config.toml
num_hidden_layers = 12
hidden_size = 160
hidden_act = "swiglu"
norm = "rmsnorm"
norm_eps = 1e-06
qk_norm = true
init = "uniform"
init_std_qkv = 0.0294
init_std_o = 0.0294
init_std_down = 0.0208
lr_head = 0.00678
final_lr_fraction = 0.03
max_seq_len = 512
train_tokens = 484100000
max_steps = 7387
MLP neurons of a small language model. Each row is named by its layer, matrix (gate and up: input weights) and neuron, and shows model dimensions 0-159. Each number is 500 + 50 x the weight over its row's rms, rounded and kept within 0 to 999. Numbers have three digits each. A neuron's up and down rows have the sign that makes its largest values positive.
Before each neuron's rows, "fires in" lists the words (lower case) most often at its 100 highest values on Wikipedia text that the model never trained on.

fires in: "and"
L5.gate155:476539478462478505449464512441533499434542406462560449518528548415480486512404447673522471560518542489515482519469488529452509525379548427528511511522408513501569418503494455438519515484586421593481513579447459499535519543483614446523528460464520498430590555478473527411497530489503509506445460529549406491509471490466576494525552511448452597544473572493443458568502518519397423538547674464511504475493501412430576573504501460470511487501562415493518477441549480444524481515498482
L5.up155:465476467491530476481455479500533521486560532423511525467474533431537477508506455595498526500498433457419496492509545540446494531481547476414484485582638489452536354515545493550477533466515475422487529496513498471568552448474479466537415467416631520539423482511494559441446523456513504485376464532494486487524469453491535493488442462479504461403406427513440552520615386493410427519531561485506499568464368517576485530449436524433518493597547495487577484504553535470453570433419450

fires in: "it", "be", "me", "became", "go"
L5.gate87:535519485533581509433458451487501462489366492552469424612457553466468554504531505542534457630477483542459549460533436486500542515483474536570506447589499585535510451593493538456582524514582467437557528541510461512500480548516445532508483564421551444535461469511597533429539410493512530564387548417542533486536490515566521383478490450457506572417497483538580557541557472482497528457468536429457511570488552492490503555581512465589495507534511523493539386460520558491512528511390386
L5.up87:496508521493570493494534590526583468483457546472494588519500479507569567475541430572490547581467490552418446514480476415493499521505484543510434497481587523509424430445506649536513423520487501468466499515494495561438519472460514490572522580485423495410526474519521563463403413534533498500512473400602483533477517543400436508357471485509471613467513529484558546523458483558614509587462483503511500513570468475546523469478539468462455462460599640497512497535563492525504518573567408

fires in: "a"
L6.gate57:504558509456531561530520508524435473474509378436469545484532541464419525492437542538519498507610563443449524543494517422486583394579454479525490384392457583573475484568538577448558516505471527531472418474484471524479538537557536448454532553556503516487447461420463439599525414559568437465570543523503488493491413564529550543484486467522455504476446520491492553516485516524615477480518581446514354381535568479491470521528575497523504519497590477463443525466505527470594506509416466
L6.up57:455531604533514537565519458439527530559583525471427421439578506389593588514451488532551511462509468511562580477563445456519523527569482530480490421435513427513508516522494513472537455468481544505462451534417538463508552552478469549425428444552486483393527503473469449464472497519557435541483623453405535520505494500514417473450511506504461418434497561466504518526461423455470494461568490449443457444436583535489468468663584480512508449434411510474535433480432463398441502503499442

fires in: "at", "on", "for", "with", "by"
L3.gate109:462498557578512452514455526565494422570499436519468534418518549586564490501520420475501507496444463596505427468391582398449527479432568498514570567468426391540562429566515438486501457467511534538527547548474585420492431541504524494415549468515537470453456540482543469449557503464452510525431502392538507546505500437500540451489519476550573508472515510553501451583529506481557528475491521505452508325471493438496525531414552539505515565517534590446464546491521490506470541403361522
L3.up109:508392374410481503490526477548434494544515443386495498474486571599528423464498570529558491473471566448532532415545505602468512385610419434507514511470525426461480489543519568537572552540508504469484478523448535487476556502517517424523403454525449537508431589486493506500484534560526523449501454593507556450526463521586475481529539514466502566544544477476498519563416443560491438507556510470481516559442431532543533484568483344540501465577528515574422535466431462524459576449492540

fires in: "be", "not", "it", "since", "well"
L7.gate26:420560454485516435505459481562449474594422499590481535554571533487491542514547501486471467516470522511480493463475503498484569506590498518585593470501453528522458464504587548496471462525496545412493484453585420545481488485492507488614434543452478598486439397433435459448469424535464518560452514496561526471591510497467551493467597431575493509375428547509597446617555533521521582484551457473448444473538534458567482454554531495508472560457403443575453516508547519453546568412464542
L7.up26:550557497505539485429542496466532491508494463573557503522538442477538456511509500488434486518429456516479512592486499415491516495600375472529539519444461553386462508495451512559537421541505491564541413495425442461519474443471535347561383496541433504522426464546481484514531533420589432391508484476507526605498475533442510476458486479432529497570442510522454397447515556521487489513513490533399517434562560368483528465524459419451515535463421550468496502526398550527515432493476425

fires in: "also", "has", "heljarmadr"
L3.gate229:490503538471523505473449519426520424553465586455439470579481474552540508576594579493518455475545323523556497449530518508495506433522575532566448452491501513534363513644498571442485551445480452439665477486557540520567570547445419499452570482410569514530490458559490483408492504476547551513413541446516449500575476485471524557518482390517467544551500539552515527531517504559529492552492447442549472552466490545576544502562434445513454502577518501536478489514526464471494530460515491
L3.up229:390413373480476495477412410432469540532518522531555459566440559528535526453502468397431482512511499472555563387504560548494531520397463500532465446527594564525464466480473488479441518356400512420493568462574513532570489416468522518539510437494512476559435486528553494437511511481516473517518482565464559510501535533596556466517509461473487508482507541589459452417503501537495607571648478419535460485498531554511528498534593407564488539483537539480490504489537420558499508501474516

fires in: "a", "of", "is", "only", "had", "three"
L6.gate176:509568420459559480475548466535366524560457513468574559447532590506531496563494587585538559426521467469481532520411485529524517504504498404455579475517438500508459463547582586504568482506421398426494487508459440439485511526510526523462509439559461528538510492517528477512475412507467445509460494431542507484501488467595505507456568507560490483384620480544614489534471481372523515513451538541442447523419535410478434534499527531563523414465427469553438541456539488445438557460414460
L6.up176:514453540540499550446462449567562506565585452577464594473392492498451530568506506485497502454538531534550539568428550489514562492510471533495476436457572447447559506498487510510456417489542521518531511399503537563528445539495496522494528409527440517509458451633564533587491494514421547379533556425439444542548540452486488522501532525428629433496439510542476416468471421482536609525455434488497552336476547531534493554562522510488509531561494523560492545565468497477502563403461541

fires in: "in", "on", "year"
L6.gate300:452557520524491512492466514520577506402412566459476471478532529481583462614579474521555533475500514471548577366519499361519485424505471524500489429512467548552515505526519499510650451569455539551517473527488615573452482445576481531456612542519500471480551455496486487560484513576507491503511486502532498449468436419474503400520537459564446488560456430407478508528485561599612554473541478478449409494421509515480471458501346496469525514494481544501492443526498456588452516498512474
L6.up300:562498605513500554526447457535473486495523522665400445450524469513498475497485496485570535585471532525506506452502587441472451420489475479452522490559495576530557506507585585528517502519571546450470506513544585462450448492557557539430452593490479576481434481560470605497490569504518483458453457500562575462438483419464495561455467496551560451463460601496537607499487470432539527498528448530515591435450562550534479530432484500492490536451453489427462493586507484583531513371608435

fires in: "which", "that", "it"
L7.gate147:542475574497493485501477498414559574589478562509488556572613489550539466547505482431454410544520449617489457510512396500491597472521453564577472465462465546491479449426590549493506550521461506472605501547392423433452485492556496464515418503515512427497475602598471407492460539567548550549558417601432444379511499526524524444488554534538525539476461502430483475492459483491428465491455551418529434489556541476566497461520428556504476548586494521466462440510500509479474458553501465
L7.up147:486483453520537483409516412519519477575463508533475411468502493466419468585502502517540488562590614507457423435471577376502536499511479391532555447544435495529425435532467516464481519450447511410403512397469571462494500485487545484527510426475548518457455402498515563451542492524483504531501509479538643507481494509527618500453574489578490496581476472579438474563485574517469487435484507554430473508494560425530550471546530441400484396458471515425439539427542528464532537470469458

fires in: "is", "had", "was"
L5.gate143:413562450438594454479479480482483510476501397474549488516454543591482568470560545541523548475491441576442455499474458461439611559545529470512501532530466472553516446534530467400451492552514563404496474528558488544485381525516476501544463494440492513604493516490435519456527412539503443476552540579544499531520533479532580433401450463493449495574527530525526447473605526523537668454451483503496471488516440358429443463527409504406461431472514528499487490552465536603509534481495501
L5.up143:392603458469586462427540557585501561461556438471569496565449525553513422495589576555515596515536430577479497515482484516544524562464512530487459541523468538500477514481447496425445415524565483419463518525554441503504424483511448563455361515532553507512491509500494534464486472539459359489589548531519484554511488527519610460470416513481506499587580540531418485435599526520504595486430479486465502550417461450429498440566481546491452463509463490490570513510530606571465545483484510

fires in: "to"
L6.gate82:440563455494498462515496456526331478414552401466515520478529497469439445494558533560545472398539627467535486492530488482540482527458475507477484556436522444535512499410537430517546475574520468536524451513501548480520589447529538497535418465586496499600483498381518545479509555529494516503564525519593510458575533541567540565609514502527513532559444475491518467500587493536569413477435551469534482491425486519561491593395531554464440445532469590421463482512585517478542572527577442
L6.up82:510472542528455553530467454479556537432500529518491533507416435550448484532500560444543520499499581476452511443415370493505559458424525504496452479533501531531477521517528547446498466443553494398453506507465453397465425525557465495456522544488489524486423487561454462517401563499411507564510491402575621520480486547492567546558487495499477611524485539433520454488525407454625472464529498547452425562496508493401405494585580516490582534524419581533424508473497487458468596531501609

fires in: "to", "1987", "1990", "at", "1917", "1914"
L5.gate2:500553510508454475606506461559429535482480468467412581530556467508570513487522516470467458481517567499478517415486504487491508517583642550547516531465556454544469470607531518501554523533521427480517543515437514460490529528518512521472463531449467434512483617421491430451442450530640504522508408542536511420450513469511492509583530481521472479583430495532584452510536404510515564530493467447555526525546453488636500617490589445504533487431491525558386515484444604477466521581455408
L5.up2:590534547581577471521440449496496578493508554463479526461495581489538530455427557505432556520429527516488468492573461477377440459380545584514471521507545467559549553520518446557544483455618492397407592497563478522486519558460521558448481564514469558532490557443532523430446375506564483534504427481513539448475486501550473519467446491534507481454516552554605451560501479562533559504396430517559505509429474532595487489563482499510477490529545502523537428377478555493527588530527571

fires in: "that", "and", "which"
L6.gate196:540486528482446556440485380577534485460433636432422534608443522529486464564442589523524469593553513513420384514474485430495583518451408456460534500488467485532431482498446542471517584503538527483547640498484544434527533539525510471502544507520500424537530450505504544451498482438459483485494509525524416423457502563448516493480492490410421541458513457541481456529538472511476418435488553422437422506461440420520525478500540544467411623515526495513547476533537517458580565444552416
L6.up196:579490538493484544443407477523475501485488541417390606405575511555667486581494427433531531537512447602454481472460517470507470465427506497449468513570454455530483435464450579438385525407428505523510511550523480505403540466486461493569448510425506499450566569534506532543463514568493552577492523510618492528465542497556456505487512430484421577514484455524486577578511565527567463493481478496555486519512478503517612588537584458503465521536564492461522499530554430488519427497542472

fires in: "in", "of", "for", "at", "with", "a"
L7.gate136:410452435516505520508467400455465508481539466485455446466434628469504507521483558488587519532559451505431446462467429364497511477580448481446619497545382505476555500566516443508540616577422492498510489508333549461519466477498502493521547496563414589504484523513428459465550470503554517538507481479508577510457568555443547581490461482530455550418469502488539486631544506479530466576560554570528524508463587520425544529487451452435520560501577510511554470490501467513504471545476502
L7.up136:474402499527470488473546552448425460418538437558485524443532548475600532433473480574571502468564491442524425506460457512475548505568432502508522483483565345480600528552524524540543628464418415518485487506422497512500480589523502508433451444570538465496494512480547520539496516569559605593506507583488455422519508543486516541488523532476446507507492613443489493591531495537578435548473594582523432476460406446531555499463566533515445494571549462578519503441527460539549497503530573

fires in: "one", "they", "what", "who", "sheela", "which"
L6.gate185:570499488422450480479521509469442514434418382342471497519589547459602476551511523447505521507378396486534602471496512404486538501508493444449541586513474490440469434514482539472532473489481534531512433537541425522446452618576472348539476529462559517534495493512560453526545428485524511445488505559586383435395500483550501442414511479486495488489532510495518529469539556480513517519470504487543543537481533449543435552421470545492435481490504426575557556524448447519485432525483550
L6.up185:520538498485515582412487517420502544608578429487462410536544513457566493447457498526643452479519437451515392496385462472515565501505487462470521432503423427472594533540515483368485530541542528499538464607409493513473514478515503394494499520496453355496468501500458510538473532507503531491599500365513452457539509534500511472525545577524438441482509567469472470504518509459415483525497552529450456475526493519581641537511493503512533438499514449400526501502542456465576454508450451

fires in: "born", "first", "a", "former"
L6.gate236:517538488499502489514517509531541495536461531540486503490442495429458543473471641485530409514487586468484430589488536555497548461536398440540527438481532573549541465558540448452545633481578540479521494505596490455598481522504464536454476518505493582572545400461432533573528470536556482541499468559372415593496529487508480457459433463444427429524484530508496584457461444422562522468556449472512502396455441465573496530517416504549418474499593548533477441467488530508484583594542491
L6.up236:478536452488457469572489534568505443540449477486479536592567443436393531500477526544443505480504500488516537513508546548573597409474510508478501428559568526443456523428472583568562452576543454478516561455529503430504458467502456491387471516412488663538531516573559523431562475483514455419477541546571477442526523538492517453429478549448497532434515547508444423523510466453538526501573547424468500486459479541472408480422553449520459500457515530650466539476531486581550559496409592

fires in: "he", "who", "co", "had", "also"
L7.gate66:479533483438469466527474511413507534557578584522538471569405442579470509488595501502529380536527520518551500587411511536534565496515445466494527491573510563475430441526511554463531548502508495449492574563576483530560444463579483530477495480528406494505549504566564527459503415451483497490506473464471483427561527491528467483656527407398523499526462437531522522485591455505453477581514504473584377552433509520582555555497470487527428541532480622574416522520411507500451537460538466
L7.up66:455477439458463508506523598531444584535559572532511393427445482524566487585545536546465530459395457516497561509534522508530464417433547488499450575508542470497498532584504517469546448485484431499579473522528497465496487465509374384458512568500470474530508458494475542456489429520448518442554531478457534477527412472496525463415490461516474400474534561526494529411393526458468526482577534488449438442368482552411528503478397514562445538481527522489495398656491546543555495484437517

fires in: "in", "simulators", "of"
L5.gate107:554445496492363446541508505442415472536470471485477512479561497533510501483548421502416427470551507460530504465515518525404506444525596435468497409519552454500524475529499493519511565574556373415475484572445499532530494451512530547571469467510488437510535541554444537589632494558540526527562479550546481383576477470530556477437422510475389513515538483453506520557466571554506495506483505379498442390557439529452516517503581496544456542492525532554445456632409532515438495523481528
L5.up107:546465668467478536574500446537421420521482459509494480522504546467521497489527466426469483560568438507542516522491491529451534537515553518449547504484559430528505543509519458572578418474544516461510498543532497465501455486557540522560476635524393511516411383551463538631527532533429427513515440584561480451518562476527451563460451468585426560548578578504516528479507446448521483566502513503494489457532431501430508521510514509479526547504482557633396518589495610535508571559531472

fires in: "which", "it", "that", "what"
L6.gate198:511500528476475458394478515459435428494463449474475594525547568481541530509574571524452536523533492500532617452485527495475480460591456488542549474469532490586485394618546481426486434495477459431573584465546503463466413511469514514530511490547479510487649498570538441528558470428494453484500555509507421466540536462491490446442522462478502570567441475497495553562591506570502478455520502550470367498411543502390473452503505476543416481508437471488400470509567513564628558527437479
L6.up198:482508470458468464510457435487477498586464564424524518638492500523540443464436499535531510447509565458501457464583472499548604340463382490474563470486546439512444520550467434486444545469545458442506534454446485475539480527541409418562466450492545475442439543567616495509530441457458530487436445517553571519457481492513490433512438501491601439505470485471573507528594450542525497586435447500443527482499609483553526477453531490462455492506462379501616495514506545580560571546487504

fires in: "a", "www"
L3.gate230:397506469463495414493568486574479468511435537554510509448456526498478538601578373501516510502485458514542522493549539351533471469604491609608518504430485525519500460518533503540535543444556489408576470504542524457490548521484457491461544494620508436453586456507417526469541528506516526417537454507462523534513513475478517459502476486523458532485490442531522525544561583568563527428547560514420494444565500529477473475573532408521459459486617655491440522422556431510548477552464449
L3.up230:518511599545527495419520516543486523454497420492412502525474603479558557514497478528504482550527529533499519447463634551528545436484497471487512539571444414456470455574443434436471425588534548465454504527562610572548449480508510579552452519522532496494504467513458505421457472476478530447529516556632601595549556540528565458421456456411421521440492497535511395513607504531569447446515501536473432489487565535466456475469557532521524367506525486438543506575454462436549533481476466

fires in: "on", "to"
L3.gate114:581507465468540571523445496552480529507554565394448582502464436615464572524449547465454504403520500487430548464452522495544507407439596434520481501378581481460485460577542521515464491517462556539544428504424557490462430484530599471476504398570447463514543466521572440498480557495525593445536464418528442461468466519445524600540468530497506641538449432492546467530464518530488512545513636557458493476500489499517481495473476486479543584464509597486438513526477449509576572488486550
L3.up114:521503493480561469450417431503475472433537476523456615441453561506494575517452579505545502554474504463495524473453496531575458489451567394425454543388519448542517547549553419576483495401500539517425492545447532499511434554514538508480497478487548475496600591493462420547566563455447452463570532436451476478562524481506474557500452529500446449523554415435539437526482470551609472530496499509553527427532470516414434585494469539442457589553595532437472468505525539528513595462504640

fires in: "they", "that", "who", "which"
L8.gate42:545484576474499485442496514503584515573475496482416509502448430494538483489390403472594496535552447524427515468489524528480543507474404453474504490495439591513520554490501604476394532422466512503464457523457567421563500536572434485561474598448419486598415526481530550458437476424425531495609547432531472448509486467524488554443538524499504534450481590577454508535421496477541405478453516517513388526465520543480488515558588488548430527545557501394456454550479393485488491529472432
L8.up42:440471526496440541544577485531567550500508435510502471560463490580421547513441443537538556571426510527469557503520384402522476442483526437505529499496371442485481508487518496487546487589466445460469474465378462475501456453523578453589412400482528475527453507559450476436432438525497488537515546406600468458465504491486559468421571515538494560486543600566490453556449456527539557528435576494518444442508496518411513541535487494475475465563548488433494487603517390515546436443434582

fires in: "and", "help"
L6.gate136:475527453434466478536489415496486473570499448458433504438474443544542472509452481524485532402414492555434523435471444506447530418511503547524510508423475550453407431484577624448544470448415552404438420540559509447453544468538425497509547491475521492504484573593557441450447518559546491391554528503517506454558513523544531524506532451507576452588415508569447473499405468455556532482569444476544470454512567493515569612435507405507462566529514497512535515538414468461580498455410523
L6.up136:429505506457440478512512519442426516521540423433455463514511543564439508531501476463547555446530575507519450539519525511511519539533594435486479460558524444498578562501500525482461524365484458522549520516534488527489642518506518403552471430498561575537454533488483516505501564559556531490492550547466403489425528521528547489472544438549439539574442498600582473573521404450503465531637505510556569650563481470498546455432409446523466537481534494524627577492554527461472568517507460

fires in: "and", "then", "just", "only", "located", "due"
L6.gate120:558475510617472453607489474455474457513482475494536534505389496529515528611562481527460581460475528518450580500541517446507535393544458385480541426561436503514425506512494409514449572551517375502561511459478513390495596436521497435639456474542514466498516505541491470526539468546503450513552459504544556521463476420544502398485567479443481523494453527424540434536511506402460491401470504448482536545463472472436486509379438537474512473535477533467522516525541595494516515386519522
L6.up120:542475391537441413509513497534493511581545505517569502431510507532521439470560554461523559489499514452628502553515520489522462554538506456506500553501476518468500527408519512519428502534496540432460494509555500439451464412532470415570444570544414448473504400529493483426544563534565521467506514462543541508490531525620622480658448572515488493471504512607611553430530529549479505407482443588517499553496524523470519511409386543453484533386503492475459502469454537542526531515495599

fires in: "000", "of", "million"
L3.gate305:454441477482392498463519412511529514555502599546423557480480558495495486509548466603478543398584517500502470477452498444448567549441583488508497465443469549555531414503572495468450465472566431524495503488593432479463451428499430567545402533519354500518471462495487567486511485508531485565434401451542518461533452509451398525533521491519577541496475546438526627508451505396498529558465556524440586471518604495480493511519513509456456483553459489597477473574444543535566465420510457
L3.up305:483398586412486436510432431447565477508597452561408431486509547432492542522493480475440457519504471397527484401486491509482532533451538516522566527443581536506549459480516418457447376418542475569429472436511450499514411415479441559490532525519522502464429500497542560458507463415486459463443509501608559445518468531454466484420398494510499402574545533476529480460519494500552533498536584532528537466535458519599519521416508566490485459414552456454431544515537527521440449507431412

fires in: "in", "of", "de"
L8.gate115:538525554498553524443432411478415480491550583504415466520500454563522500559575526558547541461481511513410566430471409376580599438413504482508518426517504528466499536536488468526459469508472475435563426547503600447469479558527422439548506460499454474484421431460444533557536521535584517550413440431516493464459510516483547509586421462534523579493453554421561532528508567501565467531502549494451420436541466445549437472456493600470425570529500548432500517562476417539501550436462517
L8.up115:442536520615507483486534457449483507535490490447423574465424555478527498546472478373513496487494505403560547456583465426496531531504459509532524457529580461494575481513528445609527486549508521518533495562508523498484476582546501446538486375544534521529387454591444529427474556476486555509365516444516527578494528495436515484555576516467528524532471559493571427456561564553508465502495557558506472423537475515516528375504559489549540616496478428546410516561488489611465501547528396

fires in: "and"
L6.gate224:460522518411466475587476495483566518499513462452441522453522359527568530516439477576499517378414496511543573516562572457427559463510531473504534543562474540523534489520554407514512452503471412518609498586526438462401525401520433461543530525567489511437497494556420459527434567551537490445572614416565533505461544508571563436497483467494480514608441388450578538466490518472574447492525425469545493467504453491507539522495426454452474499524419546509497457506510500522520529565458423
L6.up224:528509542480526586494596544489614578472440414538416534397471417595465568492476506531485545500520549462491461468548529547546577477466525430518508509576518551510455506514507518551448480469496495420574535529502522484454473468515468446485396421502593526552456518483460559558565568562494537514481425582554493496431483503503554421423555439532431486477446520633511474475462513454453469461635407437528505501458425488527450469584433493553418480482544455409461499465533526512410491548518556

fires in: "is", "born", "died", "of", "1"
L3.gate294:420497484573524477502536530550562583529477534531561533538408546520477479643497512500568481495600512445413395489471466480528525505406497502478540481486516461594561511517544468483595504471528464412513437502515499439479425510512511544411416442483449529462533541558515546507548485543458503450409379478475549556455532428561595534461439495465605501467478435471529423471541520496552516408432496490435509483519425417573479528503569421478449494511488546571439396538493607516511497519426541
L3.up294:445485437471522553514531488562453548533496462574478517563455515614495543522447546491554507475455494505578467430469522456523497590450489571497449550556537534557421508449457462487488495413540461512523510487477563570557409642478539514504498563510574465583570528380495529512645507535529412432402504566495492540505518352528492463433509434551506508554487513500520510469571532527406568472424424477518528464473498472484410491558480523532471511585484496598451493552509605474434485513511448

fires in: "also", "often", "then", "later", "frequently"
L3.gate56:538503474446453449491449463502507564581476558465522602548465526517531478552467576601578428528547409591467562415511462506481514460446449517519493539452507616516529485579476534457518546477465429477595417532552501485447510479496451496471546433405447543461498500559562510388507521436519545563576514433516505403474556491568478446600560431503530468445485481474442518525469472457485490508624584387513493493506601517412507546505481476583456475484456470596498440517501478565422457465464468
L3.up56:461527443412415430500520520474548530646499508411427519535480541567455489533498488495433518438464497448490488411601522555532542410505474421494484473475560500508520511489492561482600475645481558471496501507573488499495562519416402489462529538477535498481480486530461520501553476423513464478574559527524506469588583579542544399461565447493462581542481389589574565510499506541551555483518489475475478538508590484373411544506475502519438527492513562600538461514501518578525540475524435

fires in: "of", "for", "as"
L7.gate56:405477438505499466473380428424465525614469539485565521422457515487543510602473495528494570513482466411474515477579503398513522534483449483501539507498445478570547468536505422499515583464520436493534515534565558408509522463545454441530532413477544492431488394553448494495498423524560441515428488548459528522549450511501426507500535359537567575585462507512518417555518459472518524477566561588497489533503468446482517528467494454513543493549578414576486487481482517574376444610484433
L7.up56:514556454527456510472484517553453539505488419479477500386545498490452513503533598579542602485473452468554514508512502439439511441576526521497522496467443392467466495517475449529581517537524510469506498437452513499494489524458486468491556363490458538439370568536429466501517432541589546471434631490515537544553531529432523437413570567468469525496617520534513423459537492556555535510566537467447557414548472503502551511488424472538509473448643528513559537454473423557574590474482564

fires in: "would", "was", "will", "had"
L6.gate270:446518590459510440619523511455498451492477589432526582507578616549503466514520541481560414490478511514504483527538489502357446467533540557467539513483456532525427535486604548528452473536497508469477431530523547545476485458517448527515529491532611547492480458530446442494483472525509465463511509627490407471541563534551579528481478459561508602503469472447556374463543606443494603559550477554464445430517405473542443604468542491504499464422524590573494498518555557483500542524451464
L6.up270:503477540469576474494430483515565406451490409490503444536421566484521501582562468482435493674521523547406463398586484513523451474492479466510559461489507487571465450464474506478548465467525541529500571478550526496512422449465411523616534562484405500543450569437443478407508513543417554605501432514508492494503511496479628458524532502453480498486458504526521538462494532484400522394396451486520557442493481513403397494605434512476513525495521435484502487514511506547587460457491519

fires in: "he", "born", "married"
L5.gate229:489534456440490488496475470504552543455490482519466548572452484503456538531540528504472518494446440506461478501498403496471563559435560516543621512556463478560526447503633451415518489452521566476470527506523422395459498490560535389524513473620555507507654555545514534519551498542580527458437427539559494425428583484460557422492461471522543493522481492505497475394508679547523584466506497495497534474469438485467515530523536522506524602435565611527454437523508432517438508527470508
L5.up229:475588564563441445525608447585479469448409461496471475570479479461459507514501477592500579452483455479518596466444461468563571483449520503459523538485497460469451463517522555604467459568467373512482465519537449503514501463514494417556396584460357475585469513482464589457585602469492553436454517528521560482471511508494530497546503528459478450591545519508500423508505509424536429534437433450507554469454413578516475542503426464464517488512520593442545569504515424513514434435438522

fires in: "the", "same", "that", "on", "in", "this"
L6.gate313:483527496551559506596495533551387490462444551464474547498517520551548455540410512479532521464494556457481518483508502335410499462534451479579549372505407519563466488492536482492519439499446523542381484581516469406468526558542495512491545457565481494479465304530500451551514496538515458508444479458577477480523503493527443442508563456497521582593466528483557436495563607468523564499409462524487437554431429503412485556517518563509436559520484449461479523492404529525455501505517500
L6.up313:390504446535443497515446569553517419481489595525535429546559462422576498508493562524430529447485536495519507373556496476490524495469483519484560488500562422500623479540475477489463448482501541692634500429543453538545543586471542370454446501458524500540479460461582535496481417492471515532505496516497556511504502435419440453498441481486535495515482461384496518494525443470495499563597562539477501599435460502545465481573503472496466499513427444523476447573567460579511513459522465

fires in: "first", "his", "also", "last", "initially"
L5.gate36:465547506633527437553530516533474495571508565434492546474565610507471506561461486524429442509490371533551466523533462491495460448504494495560506446530541553522480463530545481550486544443545419462621492581542616417504525487549390563471573472540495458522495535564498456396463440543506557560582504454479453443523499470462489406493598382443559550507506495433532432557525449528509476482483475483551514602460616515498487495461441441464529411525451476515447483538536492565493544466442448
L5.up36:435486489477434459481523476565497482436435455533517556430545496530470544494466541495449524594493417486507464486525524534515407505427401396510544457479489476528569412444488561461583440491454509564556555524542492451523514502498478521557491609462447415596517513467537525422506433476464408515497537488504469421471476476533450402558510468556552489532536470522508496441483428484463539468495349558458455521486478454557625480581379493512500541522491520538500531472538495484543434379342540

fires in: "the", "and"
L7.gate99:425386524589515489476546405502444498426534475479492560529509552546538553584467532482476473569452408487517492465487450481398448487564540522546575459453451432462414484484588505529484541454515462408496601496470530487537578463559442461577486517474456484434474490591464517429588467516604544507527498522515524487489487482498480516585549514528502534485520469577503435592554502604459501438511482467475539478461532479528589571391542473386498445436668531501512512489456541461541454479569508
L7.up99:497431486585435524441574446425499555530515503466424556496557519541385496516444497540569457570455518452478404421470404534465532492508525402562515390463418428452508506486547446505518568486498485452465523567459491470525448511591473466446506550523519495495464582601473583525536511575464513419470491581465360566545442544442527446463535519490493526549435460559453455508551563431475500545528504441470475539516423493502453495416502468462442550542596511471492545509484508548464570358507467

fires in: "and"
L6.gate41:483533558513561469554514434568412488576373556459438498457483560486531511492524512591434559564487461498463610486488518567556541583477470490526548470519468495576533367526543551556481531490516371404463580479529491465441536507534509527512509489468548557551509502524374499517517534542549585528479493528506436492462473489564469461415574451486489522456358573482568489634452443480469525504512430560566519461570519466556547538486440409491454507447574537530514519489527439465552501453447489
L6.up41:503485544587491509468437457503542485545549477424523523506473546488511521499536372564540495509504509505561456569438568530590368564460420426477537426502563522473522441491467437486405573494405461482525499451529583422521540538504494520614546505493475578472522515545502507518445428497447494483495598430543479599466549488487536506374544483458532547514447471563543518582565560462444540425519581524476558566507522521448471476438455491498422514516567458542590510551652485477471526462556523

fires in: "not", "t", "s", "rather", "it", "more"
L5.gate212:420480458487549459459514393468448484523447459516498488525412599493501534431529516462448475527465538580568455493460493499503541484467588400549559519547495493603589462460503550360555520407536509447560510546435529466445521498530500424451499516494530424409542427426406461443536512592476491501514525415574546400551528475461639532535570500469460574503465503531514539494648497574491579545446491472494454498525507455573506532545494541539441498508479524579449473566532492483492512535439506
L5.up212:609529474501449528464516415579459452567460512558496515446509423423421419534561482583485423521520474496492476453456434514474528455467459433473525530519464578457564467586435516504511438548500547440418515526414498514527432464467517444520443488503522431561507537508443459439419492456573552406465520483436335494576417487476587503458415517506551533545533467514414558581500557470477484487462466426480446467496570506447450548427511492588505523402555500406552455464504506534568473431484507

fires in: "of", "at", "an", "one", "a"
L7.gate150:424447482472494460567430426474406405461486520528491554469462598528501554523472595497513413487561502477480526496455487539455549521501511431492585511495492507484523405544556570441547543548502520397483533495499488422509409516565392492464531479548463452537527513464467538407467476449551546463425465496477504387496537491529496507585466496453466497486516461528572496561585456481514510518512490408521472390389483463563528457453453404578456517406564519640457545418443485568545476491414490
L7.up150:423543535451418453480538522449553481576524473495489629487434523525535446554636495534444507515543450461516446453448528469528501531525517537466546483556489542481524461508472458592500530499532519483478462544412582498496540564601487493412459447542522485530472491503453479478434628384542485386438506469552426567506422527510427507499511566479398499547486459586524441544480491430576479524410495502406497408456525535614509545464507503489460522530566487578556528493485487479449503651492522